Weights of a small transformer language model: a variant of Adam for these matrices.
MLP neurons of a small language model. Each row is named by its layer, matrix (gate and up: input weights; down: output weights) and neuron, and shows model dimensions 80-335. Each number is 128 + 24 x the weight over its row's rms, rounded and kept within 0 to 255. Numbers have three digits each. A neuron's up and down rows have the sign that makes its largest values positive.
After each neuron's rows, "fires on" lists the tokens most often at its 100 highest values on Wikipedia text that the model never trained on; "fires before" lists the tokens most often just after its 100 highest values on Wikipedia text that the model never trained on.

L2.gate198:093160127135132135096082127124124124124148116117108141126135103111104079159164153117139128108122094105164134152139117149112091104087119164100115149160160124118148126137098095137150151103134123103140174121097131106153123119113080131102100162075104145116112113118142101161136085146113124157108106104117133148107156127139148149096115156155162142122109159141136119127143132121175168147153143140126115134169116149093143153132142101162111111085084161137105109160137132091155115149092106125122127141089139118133140103127127160165135172138140120154111107123138097152129128127126151134104090094141144145163132178180156124122121145125163096080151117160103142163165134103099159112121143138141146131121110122105155102135112133108157151133146157118142119136188111061151119110140135
L2.up198:116162137094125156123112136119103126132112110109129174081112116118168148140110122144139144119089060148144162144085166160089188125119128114087099159144131121128142126100129122143160113105098104111114124120113105111140129138120144106152119132145144141144140155130137122150157117107144137132144093104145118126158106113099099132138148151113173163154079130112124146127143107162115133121163108082105137150124127127153102098104111095149178139108149132162138137126137105110135155104113139129148113143109159150142160136120106066147115134108169179122073116170105096157108150168135111159123141175135130117132136137151084139108140080102148127098157166119155123106165122114179132097049137128127123133130133154146158132117157105109104161109118128104092129167136132088131120152141126
L2.down198:128120135169133123108121092140132122145161131121119101161139137122085069109166153125142131130148142118136091139171096134121099121130131166134140131152144139119143146155112087125119160121147140139144166144116135127131113109131088124102133163074113114114127087116121090155133116141131115163105132107128120148091146123117112135108125156130138115106155165164142126111133150098161142167131123157143119106152119142064175131119118126140108103108093145114094125146146170135149109166122088141137119120110131106127130101098137164152135145146118077158162110100151100123128108117110153100106106104127147139143114155142177104147128164159116111124116085169112162170153151135096138131149118140140154126135131126138090095126108130148185120147161146158151123106159113108133114096127139
fires on: "-", " Bo"
fires before: "-", "|", "H"

L2.gate100:123114134165140141115117143140122117135117150138122111174155136124137105141142163118167188118135145193159147172133128134102138115143137114125118142136109095144140137110135153117143168162085137122171128099147131127125133140115069125162144129107166169135095121120110103125108109084093177128135171171149105124095128099189107146097123112100143158086111124174148126106111122148152140128150099107135096099125148179102167143156118166119116099158085088165111102082082148103123141108140141121127119156131126166126139102077140140129133157181108143135122119150116102132148131147148150126109109109159125092123121106114152138109121112153147122140142116126084147134116139145099105124146150122100113125127111102135136113144112156136153127141118162104125150103111186133144096135129140
L2.up100:121154062149130084137098113134125116108135129144126083104125165148151140125160107169141134115141146134135100133153106128124136144116141144095132140118139118102160130159116089149101106094102124126109104136088133129091139140133146126122141115145119115135094137094140152133105129114146124171158120107100137132147131147125133085151186165176102115139138105139116152126138148121133082132151146130144130135110117128148105130132147096166125134148139160115138159099152084124124101141096140134158118165139106098117140127110098121097204132093136136096163153135123107123154142104113131135153088111107171165126146093140104140157148151141129139113097134100143140126138144124114127179125068100168138096132102141136116156120155143145133116100108125134130136136139118120123114122161091
L2.down100:154145157104141142110149126134162114128101106125095184132091092148097159104131149116126131122144137166068117114099141152096106110155147114119143122125119138139115130133187155134128140106131135159112124135114124152150148118110147135132098144104161126108151106120117123133109141129120124127129104150122119094136114116147100139154130132122112150105085170140125185126104123127125130098074135124083108154151138106114130110113120113157160103139155074119168079131134127150178150113119117122126095124158106107115120116089134147138105134120143122139117057167142116134146138159134131092136146142141102126093115144156125130126097112123153109106110071109140200093133117138145148098140108111130120146141120176079096124145138136145168143129142114053123068120088157156155138112119114
fires on: " ="
fires before: "="

L10.gate693:139128071122161139105137139142119149112140146148156148151110150149168196144111156136118183129129115129103166128111144130182116114092132094141130126112115123153136143153104143135132145082124137159157137116162090110167150176133136101102165107136142133109140212155112140142101090120102175114148134138077157143116165115138077162157138138127132157194091119120116115100109117117106126122103133175105067163158111101112111112136097151136151174187151141142111149118123152086124196119132139124102108111141151105141135143168091141107165114144128136105109080122104098114149087133142149135121171097124139117119176116137102171139116119101180124103141129120154149102147137093126162108141122145098120142114150151139114141117114126144143111155125150082112098132138183125120127167136157
L10.up693:081139170132143112125133180092116137133099154125089142151166118092138115144094122079159152136115152123079103144119145136127119141125123147156124135122113108124156118115127145153176100108130081169125140138151139151102110184110124171149136092176102137110147128098150130119140182089138152153128089080129156124119148129162161133113133138162125114158107079077143125075132119136134144132129163154101110144157155139150110128113148178142109115132166114142124138103112125138131142120149119076105122081164184141114113127102142132177106144143066129089118146129137119125156110115103096151155164132146152116122145134143111136094098119149120142121140134098118110127077101148178089129166135102176153102115110155145116117119113154124134135124159099127119140142126110133097163126140091
L10.down693:129091136113166100122122124143111136152145132146108141088078149128132149148149107135103106125136143131148157125124125089163123113105135143147141110132132118115146119161149133179123126118080133104163097176126083121162109148129140145124134144087152141113130168150117156168118130119122184112132173173114153136118149120124115123136146102123153150109133160129144104142156116162096133131122153124120132139145099148103114126115144122153114146179147158124095156092110106084137084129107128103121131153081159120129146099161094146129191167119143135114169141142115126115097117118118132111148128135107156111128142111084131144118124173074163149089124110128141111099115181131165152101105107146156122126082152166124156126138155134159140112115133093122085133109150126161166132170158157
fires on: "="
fires before: "="

L9.gate431:137118122107155139093124114136177121134134097124106156100186160132138118080127140144171121146149135115121154155136137090131106140120127156099132113134134088132090144170142127167101134115125104094141135130117105182120114148183151167069100163087133106138131172136131166130168146109111142122130097107128111138162128116138098146157133113168098096117130139135160116136120129094095138155119112130140112137181135094138121095136154109116130156108157103120129123119176174131139113152087159138127121140121124137099099160133137113149103084160110104112100098161158117124075113109200151163114142154127134137154093154113132135114075099130113072116116140147160103141103145143156128174102121152112171097181145129089129125122124120131142139121130115087091096118116071121151050088097117
L9.up431:138114154121095104105111087129090130165153141160123105154135136144130126115107097167123146123108081155106155137122119157095109075179120120123158152151115122129127111116196101184153168154129133125091113108124156119131109082118109110118120177130124128146148147126105160120143135116095140137095163160125121075070101124166145133155138122113137136137135086131141120146128151118125114134119097128170182160154168146134170146103104065173115098156107145153120142109136103126112114120058087129125139156136126108114133164106145182104157160138165177138089106126138113142100127145107119119121154108136122117090090106188137095137113158146141144130123089145121119148087156111152130150136159107120144101132112124117165113189171120138152154104159102139147117147105090132093120095117160
L9.down431:136098122147125154138141138147130132106146185142114146134142132147138140179143140141112143111108168124127144159129109130144147098114135094172175118077158153178098119155138122093115119106168123122105141110111141100104124123107133137138132104157149065121154097146112137134109146156119133108156151122141121138153183145127102135136199108101139142122154140106130132132123150099126139088128135111119121096112141160106121076141144157115135152134163123121110124175107186134089164140154111152135162128127103087131112138113095138147117101091136121144111092089124170117143103110135149124138151130150139116161161115132133105168162130138170121158179145159137131131142136111115127106130130160140099134092162146136090112073105171160094122139145159146129140161139129117104120134126139
fires on: "=", " on", "-", "FC", "\n"
fires before: "=", "\n", "\n\n"

L8.gate995:101121114078104163128113163113150121176089132171133149127104102121109165132139151122172086125081146109116111118138099137156096132135078162119119127095100115128141102149100111160126153158137134138141150127097121160108165170178113104161097116130195104094062155130132138165110114165125095163143151129098120133164164126115087116105125091126140090113096110096165106120094137121145143122116144154132102090153128116105185118131104124150139109093111145168176141114088116162122131089136078161120126111118113142154101166135118092163112149167129076104111120148125105093126109110162146127117100105102118132140138147112138147145105121130130120109120096170181108104112115114124172141150136142135139107157109100112135136115127150179135149126120121169154131138126170129122172151118129
L8.up995:170134145102104125125108156163127131119126153163180109183108107116123133117153141143191106161152120126109109113136104148126117139136123184139162086137171133106101101165135134130133138104128108141172100092132116113122149134114114150106121130155159131098099162098115138106109088174135089161136140144111106157157120141106057157118168137121156135132095075157134145117102089095108165081119134151115116123069156119130156149173107131101133082112104143141132141133100109166136138120088106115123135148130110118132116113177142145130121143109115100108153124098150095139164110103131119125146132129136133130149136179122146138168098112143135152106120161139142136134098177099149127165165118138126162104113175150143121148130119172146097138110057132144126169087100156137115137127101157
L8.down995:150188136187124120109104109125164103145107136121116109142134141122136133108125098151152170147166111134107150110109139124080123128148137116106130165154171133147127106109138083112114136106132115134157093127150123131137144108124123132114195130142091152133168097134107124140076147128118151101098149154160149142093132145154093101124142136124113170141111116143071152147139127130117069111116119122088125145122160144141074175114147147115115141176107134137120117151149143145088094177128128088156141129105111145143087109157132178100156115099107136162126149096141136175120153092123123128127165151160085107132114129137123164105122096092141140163133151102097143093156132130118117113113127102157120135068133131140126139127151134118097108101084095124127142103129094110115070111136159
fires on: "5", "2", "0", "7", "4"
fires before: " |", ";", ","

L2.gate191:104163140129098112147140126118125173147174097121113133164112127097121146111151107094111123117120113097167153123145134128107133125110130147115142135117158115141135129158181171118095138141167161133102118167133116124092140127140163098124158111151114129127134127127147116144157099111154134153154131103153120156139180137092110094144109152106115093172101160161111140102121164152147147139114131095100155100135158111147084168128092100146144124096144183112142116094141111110125097130108080089127130116131104120117114154061131105128102111139169147124134095106124123163119164166109156120142178110111165124095132130143154135132123146168136107187129127143100120127175150128142150137076098149141165066129130150093069135083147112128130114145139150104107143110158081100139129097137185
L2.up191:156102122142176107119145154127126103129082156151142101121127130099128158107134164117085136137127165128126119110103142150136149100142127152132147150101123127139149122172128116111100121098099137108136099109152151139152052127144103142099089129135113166146182126112076140158123158142156114113104095119106158121110104146155123141146122119086115125132152098110157135183125153082104134089163092137122123119128116143151127113131094101126095156105147123185112145113124152124134153104112183141168151147091134156145112112162104146139119153083136130102094152140089127162091150150132095136143101153131107145151103110127112104145102126125141145107131140141112114096140065142071116125106181104125167147155114070165160103176108116105141134094169109145102081147094107155123144126185118
L2.down191:136111114164108135112170149130120126154117138155117131108088097139143150141150122130147141101125148125129131112132100136138103095122164132191127130096113105156129098127161077119175098106146119136131134135101125128132085130147091164101105128105145129165138126113162140134130128206132104103129107158121141096106104134161123143124131115127151117113128134131178141172126127126125104102129120157110089100129141108111160119176090097108142120093164100138094128148112118145131136112088161147134161145092103144164111112120152135172116113148127066116048099082120109136116131100114092115102139119145113173144132097157105110105078122106152100128122150107143113161146123107112119087119166103111148138119110065202139094173130128118106157103165129117140116141081123159100136088107143
fires on: "\n\n", "-", "\n"
fires before: "=", "-", "|", "The", "In"

L8.gate801:119153120167135137123093118159126130121102127147092139158126099137159143123169118119115179153099133155130113114119133110092118113133053142099150111134157117110153156157157152128118163190126135158096131095135143150112161090088138122158179138133116135104170143135127146137131125157152128107126169125137173169128101128141120116103116143140109110129108132144172139122097149144090117125097142143147147166150125105094086136126105165134155126167111097135145126143138129109156103076113096145110134093115093121118111153136171135130164113152129099133106165078127129137111099093175164107064120160149132141177124088131146118159123117087191139193167155139124157120143098106104117167130140101118134081143113108152124138123142118153107120151157145113164183121144141123158131125134174
L8.up801:091128124151153122145122110117093114137127141088079094154150137129162124123140133098121154104192156124086150126114107116152107156142154157119162102153153097098153140123149140083114093113139127106127146111115128138107130139164092106155161125093133117148166122145158171135129129093127133113169114157131119105153129146125138112163102130162133107126156150088139092129154081129109096146132127109151136150127121108109174136093167134144116150156129117092140148145135150144122134143092127093166147195083157116155146140118125114136135121130139110164130070093168126129131110092092144158122106146098154141105150086109107119097132129124180102148155121127131116158172129154097130142106140064111118173146150122160141149135127127098136091126187120139132100129111126118093149133169127
L8.down801:132123149170091100142137121121136152136134173147140107115147102122127122135098154098146128158146185144106137101111122137115107149113118088138162144121117167125113117139164134127120144084097151183134132154108108106086144133098126118103138130151123137084125146133102075164100185129119178115103129122153131144118125134107102118085158095111138140138062139124126194114128156170099139100119131157127120078111108129125124134137110177109115141095104083168117121128157123100162180119143144166150156095152136109148107125127135163122124106159128100115129111110110102102133151099152097103109139110118135109118120121122114133141106109136159118110118124103125151124107149130129128136107139157130137117127139133140116121095129140122114159108095081150102121151117088180138088083088142
fires on: "=", "\n\n", "ign", "ut", "end"
fires before: "=", "ment", " |"

L5.gate413:145126115169140113162136111137107124154165100133133121154143117111142150108114100131145153142119153124126111153128082119127129138136130172146132163091121100105114149153145186151130092167109112143154133083168127132133113098118099137133142129153160123113099168140141137111135126134065121127147125145098130144125116145123132121116134161136131119141073136133130084125115095158131125136102113118139155120122099135149116153125089147120174155153079127138094111103099106119088123069143140118106064126128147137127117101092153143110097136171118138124148153124156129124159135119085104125052145156115110090150149110138113128111144118155099099163132160074144104132155192106123191119145123111144120116124116126140123134119120113154102143148106139131130154138176061130103136149126094
L5.up413:150156078143152113157119141081122120137093135165083144118127138120152145130104140125151138118140146149137133142145108119130105102119106137130138130137161151090141150132120151155073083160146076169124144134131142128116106142155123106144125153116124143082125134112179135120167149130102108149134165126108104138144150138139139177105147136137161134138102152114153105174151129129144136166123146126136134161151093161161104153082122124116133098117094150140110177082096084160144094113143159101122082106128180143152073084161132104149143148125141102139137142141107165138146160100139095134125137116101123112147118091117102156135115110154133123142111146084130131108143124142120144148130165140151111128113120071126094110113095104164089153124098099130126139116155125144119122108118117
L5.down413:140162137120134136133129096137100110143138099148108142133142122134129152098096114144112165135135140123157096165122125127138137103166163148121155087122129087090145128184159169127146087138119090151128107111171111096149148106144154144100142148105108136114161130155166143118158112138086169135141133182117120121122136151115153116119138130117131122146088174119145112162115138111142120136096128117121120136109106122153113130124133124123149174140082110159115101087102194144162107091118135123177127103113106149139108139105169144114130154129100107137161149114136119113117157106140134110085109125127097079152177137102109114126108149108114121106119144136150144110158165145099155128164099132119168106108091118116144103132145090125107142125126133102074127117171100126115145085133121
fires on: "\n\n", " Notes"
fires before: "=", "|", "-", "H"

L5.gate705:114161143089153141139137151120095178162126139141168086153105106116137137100136103102144145106076138106140115103152136142111102182097112132110102157090116128092122138128075175126116140136104135086144161139099128135138114131134114153134100160127166129170130130109098145132140109096127104121120117155118151118126147118116119142106102071149111164122111147143164101121145152138126091088141135111153126135123142107100125117121111121100144172122145104136097113154147124153145139092142147091117107106157124109170085182122112161152126074147146126092091138125130138151144094100127117141137124133103175153133123106166153166116135131141141130113150124136144117145138106147154186145120141175121110128131117151096100115104142102121072144088170115099184178164159093098125116160096150
L5.up705:119136158118097106088146135146085100155144141112147086168147084151145128109155133134132119111122133118131125103118097131092133133137145162114140137099120079114139151126142132163138147139141135123142141164121141154150133135157092155131102167126148069154179143103116135091120115114114152088078160096116165122162133146151139139075161172133155137071135096114087121154105124120144106123168113124141103128124111119104064138157144105114121137129101137134102121139165134157155128079133092136176115122071136164149095153154117129093115094120122097110131118124127167149169092084141131119116096125170186167105091142139103106158151084113128081111099134133134121110125114137166123141115118131105141112101176169147108131155141097151114120083133119137172139124162107123138125123079085
L5.down705:123126133148081119083121123157131113135134124110125139134157119151157116111115136132121087181154105097145169127088130120126132061154158151153164104137140100172151123129171085121130131126134121156121123106132114138176120170168118136130109169119149125105142162156145139139154121134115197116082150099126137131147113126156138137131145214094159081082158088100087165127117163149117129148115105116150094070113109128144113129166114144121130099115121108109128130137160128132146126126139112167137106139090121166122114144151157095107124136116115109161171109109128113113136129130136129116103151122181104112114102137100117127159152144108113110174078136115146129147109122124128101126112147104155129109097173148137138176154140129117145102103104142157164087148133155101120129076084106
fires on: " —"
fires before: ";", " |"

L2.gate1188:095147118170135109172175149099130143100167115152101100150160100090151118110121127103095116117166137101156157087108127147094135122097072160092125097103120138091125133119167112132102124149100132106084155132114119137117098101125113078113153147148125111147121149131122120129116132128119099107107126159138124146131125121184110084133173144146121137141111142113138090126106125143110086176104105106159135161112096092158115156147110186121148105101155172172117160155126115137148149136073184138155133165138128113123106127127134165134108109133132112141109164126149142084118119154118137114112125106100101107127108160100158116139158132129103113153139146117103128104122120130127144110093125098097106107136099126135092083121133126077117155110126127107147186122161108098109156095124142
L2.up1188:115157139086127144122137142112108157167121124111150153138080099101138132083126078120082113100130165109097155123082072131159078075111160145144132116128097138123144142171171137079082096129146114139126103151137141123130111144128171120125129141134145125124141085130163110163164139094149108097152109153137116129159150163099140133098146120079149096132115163163121122177118151142147128089137123165137170148143114124115107133076116138148134168153142113096141114109135135149073152100138137113152095101089092118149071165092134084137144082099158141105143146132117137116057085111139091168101176098166133108128099133147084110125103140119103157142148131163120123151149117098122139129101137156137127071118153118105177150162097141127119100108117100142157104160130096111123132125121141
L2.down1188:109127182180156139158189126099116128086155128164120110125170106118126103121136106102136108103184122115196164111112110147101164125110133137113131141100116137098116133118150083133125127136092104109096138122106117125142091104135102104100147151140139107175082129123097111120094127179133121108122168169144124134115168144165121115120158100141107111151147108130167116118098137129125139160104102157168071160153104117104133105161112170110133077096164158156138160142122121135169118123110147136138167150146111153117105140130140146135090138140138122159082170132138150081156107148101160124149122120113113111109136148105158116151152125135131140150124161100086129135113111164133124131132136098071125140129110137153126098128133089057110132118155139131144179112145153116129129099109125
fires on: "\n\n"
fires before: "=", "The", "In", "|", "S"

L10.gate724:086114135169105108146113147139128110116110095082153134113076177114118121110100105138115129081109142096157158148139138143125088135129110129128109098157120119135169126076125094137160137117105127146094094093145143136103117133134118160127112121136137119111093135149097134121127137117137134172112114110177077144102097157098119151156140097117120121144116112126096153162094139140069114154100101114132118108143110115108139168134130111095128122159135134126160128106103098105100063159125140101075098145119150153149127138120140113107161118137133170124097128119129162112117117094111118091145084109084094113119116158129153164131102100102116131099131086105145115141109108181132149108125129158157130083115108119152117123103156139107156140138147149122119134124138111159112145139107162
L10.up724:166114119134111165158154127126121133166112099128133134100130088100147116060111176102159123095126116099118115155154132071122147069089083137142134149164082127125101101120129136154135096091067129115098159145163147139130188113112088091134113095127130100146156142170093147141120112124169145107156115177117123123143159107133100124105108094091124134152105156079123130171121091104143143136130099140167131153134136112161155117137119102101133107092149123127126117108121126139116089094173119132127121121131155107107104123126115118119165125118124142104114122137101117141128106149166104147113108165161048119169118165139125139130067144108124138113101077145140159093149150129123174116125131135101155139093090140132120151107119123121103112097113151092083084125172143133177111168119157
L10.down724:071148176112166115152096125100134132100139124131109139151131103174146104131119136168125082158119121126128147149165118136134125073177127080146129149127183095105145143142077149138095155150146116128145113116156170110118127132153157157164107073171090117109098112139115116108141110152126103151105141100125148140119172163146192135141170133138144143138139192103145088074112131100125131079134085154106153112109136140130120154128107149109114171166099122150130155139147109115151156150109153126145134142169175147089088139127128120122139099163144122189095140105123159144125146110127131136120104109082132086086136118119139138122139134117092147121108139103137109139077130131155130153107104138141095111138125113143152141090126117145118131135120129133132142135144094117127139124146096
fires on: " =", "=", "s", ")", " Squadron", " Company"
fires before: "=", " |", " (", "\n\n"

L8.gate1029:150124125148141141118095118146132082159143166132091130105147105135129117120110102102099139122128136095144111126107076155121150117091153107137130170120123123167104115150135148130118088106140149099125131119115119094159096128129124094195148157144134122140150136139101154170115143113167114167123144158098168107133123113153129102146136141143186148165147149123137134118114105140111122130142114133126154117150154109142084146090137143130190137124072140139117141078182146140133157109107148123156133108139123130130122127145097174163166175153086133135146133114137182134143120097128136102117125149136093169137149141116104150111135134121104098118171061154152157092116149120133141118116153092118111129172166109158132144139131123127127129183129107130149134139117126111144127148123119
L8.up1029:125092135147097100088150148113141152139136085128133126169156079139153100151182103129163099151159139080088108085138136141120098108142126167131116133119118130109146123110100144139123161164116082152102116093150113159108159114147099156102113150099097110128149131089150114083109117085096129132160166135120102107150123102119134094116147148149132097092108117095137099171126127110120110068134130145113094129141118118113124102151164111170105139152096113084120100149151153125098176112102134180119172128138141123142095124115108161117075089147110069096120152112114100155109133103140161186141150140173132105117101110130113162086146081131131126164144135102181135134142161122129155161126165156146127127121147180134090105105143112143104086132143142112098138128128070135114103129123148
L8.down1029:095111145174129128121113141125148118111116158131118082131120126125114134087130159180122149166120125161116069115067134145149149175138139103124126133112150128178089136104104069137140148113093095121126161137118090146136158150132115157156103077125165109146134171128136128162128098101134144133099169105139126112123170174151104142148189135098136124118122130118126111122102140166112136131090126124133148109147159109127118126128139136097116114104112138146160186124120124104113145137084110134105089156129126156120125114152137109092139103100087151130109129145141136131150174134137141155135107116105133120122113157161130119137120108111141121117153162120097110121115117138099099091169130066126127164111140177116102165180141141096082126124101121140158150152154120153131132147141183
fires on: " —", " |", "ma"
fires before: ";", " |", "\n"

L10.gate254:114134112116136128117113059104130108130115087122123138121116150169116111098113133085134123137071179143162134135113111115106111126133133087143130107109140139104135132151103107176162154152121128164131113172156084151119127127158092108133141144124118165114117149184117116125121126122100106142138132106114170121114106098111135120109092169110150174064093138110126154168115110126112094113157127093165157119144099121151130161115129124094108091119115080149153137170152128142104116139148121109152123128129160097151164129134135111145128131125129171109113113127069149088076149143125130082146110112095076121126091082100088115122146117137137128097120098116129101145129105126124163103066121124129161109129126101100125149106167140115119170106140153155132107079155140170114114089111144
L10.up254:136142143162121141157128128110153170087143117075138141139130119081159173124122156192098138134142089147158113123135145093102162101122120137151136143130118124125148173098093164109108093147125116100127119140163130123138154086161122137119123112127108139129138120119163149113135115121142159126182112096120155157112156176137162136133126120124140140143100076137145102093121130125108141095172080125165152143122127096128133109148131167089127111125116136118096180137105128161118094126130153131129166114114138087106162138178158124138151093134138149134114134151098117123134127157115100078117135131136149094153102119154127149130127095079118113173118159133188133137127162115151124174156115080152132137116146109129129167127173155122125145179146138109118161115123133140129125132118115
L10.down254:087135119074175172101156139149117112180124127178102114141096105137118087107098094101112107116101188148076182145114096150161134187098156080088162102136126103110094135125127146163121139129112108131146091085149153147096132164101127102134117105151128101120107103136131134126112118137093126078090117130173121101100099102109146154172128126104106143105140132112112095091124151086126133121133136096130126112129159122118160122174139078141141161133116130134148096113100139107147151122129125150144132122116133139106108108122113148138131150125130160150149126076153156101143142078143158137125137093074115168104149156178074125138128122122145124118143141132146158135179137116108088116077130127087091135158123135131145134175126110135131094065109110127134115149102144099131145111144113
fires on: "\"", "'", ")", " |"
fires before: " |", "s", " (", " –"

L9.gate218:111137167116110109140152165117127100139154107158095125129111112125166124120154163081128174169094166136131141113153087161158101131134106101156114146155136111119087179156146076101118113125153119128162140110150068105121158160109127111126114109134120134147139138146122136127110094157143145171183144155148094116140164127100129083168143138081176086152126172134094109103117156105132152122114149129113123131135098083140180171107127095143180114092115121154117154089134139089141138116087133125096113124141144130107100098161157101144154162119107124114126090102115141147152132166155136120120142154114075143121109162121121136116116134099182106102108093169154131102131152127124150139118122124166114113142122084128093117089159171113174115156119080137097117119140145122129121111127125
L9.up218:153147096121142128117111109124083173118133154151104141158125101085139159125145115150096154124175152121124174136110137076157131109096158121094164104127105100156116100124089143099160157153131143082115105162123155127101171127146142134117099143089128116107173125143138119116126111092139154167123124140113136104085144154087134148113157145172122115144096120138129120109146080174179089162139150163127120143192138137126126119083156128130065073144189111110097124135119131154125094108132112143104158120134125147092136152143128126144149110142129137116094118103159112129098078126154102136126129154155146104101124110107173172161112122089127141097099125122128151153112152141174135124118118145135174133137098158157157124143142135123124147103171096182143094101152092150100124149136158
L9.down218:130097170129137127131178137116116140134193108139118141142136138097114122139128128149152159137109154123121109139144107123153116106151103142170140107141132103121132130111093098108109108089123121144134105134122090115122093131157131133136144105149179108108137155169123090101131183139118118142175131179113112121154142095086122101145140118100126140150141154101149110140120162092112113137121140118149099143106107107106110133133076103110110186056122111127136099115099120104135157177089135144101126160136151135081124128124112152144151148136146123098134099157113081107133102142098132102141166119119082133111118135106104113151179146125161098130120142141170110102102143115104113175103101146129115126125082138144122101095115144214145112147108138155116143124151115079130128097149119
fires on: "=", " un", "-", " ir", " and"
fires before: "\n", "\n\n", "=", "us"

L5.gate332:097123144124123139104123124118128148153126151121145141148097130109153103131095107143150154117112098123127102138119094110095131104137159158135071155115115120079125135107094169128132132170119157117152131122206090095136140143146120147167123122142138106131101100102141114123108135156071142144131156128144099110153135098124156069133118118153111098136090168110156116137124140130103109108106076137163114156139123113171118124145137127131142175150120092170138109149153123115131145135160117100102120160179138164170114181128105105120117088181125159171130127121115160111117094160153107138122178149131154135133118105157127158100089087097107102113122084142160107136152145176154121117144136168179137083141102111148119113149148159143120148158172137152134171160108089094130129149088150
L5.up332:143115123122131104141092127158192138109169148130121127123154140131145129127077105116139150185112142161115126168105099131118131111168138180154112117157103118104122133109095160129111157129077143123145076090134121141179141129107151128138110132183111073092133146138151096132143163137067124111171097126110133100191077100140165079122121158126129141114086135143125132116102110147107138069119084126120108109113136118172132155160134155102105144162105178141103144148136108102095145106145119120131150124151118124155104122136145119132101121119095138168163150155160122141178120143115084114122108125116160175131101115136141130103135155157127120125107139156130109090117137164133128110164139162131144141088126130121145148151143166178101124159134112113115140158127111088144109132120146
L5.down332:130125125113133119157111135130160123100148111127141100090177124125129141107114150115105154193121134143094165170137119149152130137162162173111131111152125094156153143146128138115110125094098140129128123109109142154181107104127168094098109111184107114095122164116116105150190173114137104117159107179110165134157118125135165141132124119131139132140106106125109161104141141117125195072138171092050102090099149097161158095138121144115054080125149158107119105173093130147078134133123122168156160109121134125110136073164122126136127158097090110107127124179130116147161115117120083122147065100134118181170121101137156132130166150170150128145108150128145139122083129107147144131158130141115096150090137156127139126136104128153121128101110108182143126128134117131135119115117162
fires on: "L", "V", " C", "AR", " NS", " RC"
fires before: ";", "L", "H", "V", "R", "T"

L2.gate1128:140170125150152110101086153132152124102126138104116125105098105130147131125153120061146173122117139149145115168162124137124120160156123146147098135096164119111163164131065110134170137168119128136111133070103103132094158101133113186118108122158128125122120135117147128074111106111098182097117148150127153123107135119182115105127124108174145117129097125156060129080111109138115137147131089127118108106102111143146174145177108139122157147108174122117157129134139156158113118154134115125121122107125116123166143101126112150106114119127094144091106102081151115120171135105129156145114119095134145166092158129110125140136135119141162119149134139127128102150137160090136132142149103139153116131105111137124104148131090139121143137152093130132126167169137182107149107107129138
L2.up1128:120097141143150108138167117176123148184094123140125158074177092146136140156070126130148149122096156147131105110132149142117101081157132160154137121130165099145136117146144114134116134104092129101133155106144144109126112160150134109110142160100089111153130136104120139154124099115126167102157104137119107124148111101090120106125093093169106163157138167161148135147095118107139091096108165145110137157143138130132110111143117158164126103158108110153116115113134096117156133127122144112175119163132156152151134151100153105103117148139140114104195167149142130116143106114140160158121114122098136138122123154143094141131148146126082100120080144115146135079156113151110128129156140121143141128116088104145167091100143140158122137125148133181169116073085175128127140101134083
L2.down1128:150154136089145139145079135100148099052152114112146121163065145118128132103189122158139141147162115105105167152143118128156162148093120131094138145103087145090145145093137148133138093152180123135135123159137100126138138125125105147126131113158139129091121115151148132121102167148117049195100115140114149117117129132170119187136123187096138124101138109098111162115133161161108150158120135089118120091129121112118170123097153117114129133126149149122142140134111156105109161131110124137096106101123114115077133093158114125130133133164093081142086088127128116134115132113120060083121161139151119146114105081125154124122130126124150141133166086140102150146109130127136150109122109127131109144171150187102106134126116107114178115115106147095120107178155105133160107150108173
fires on: " ="
fires before: "="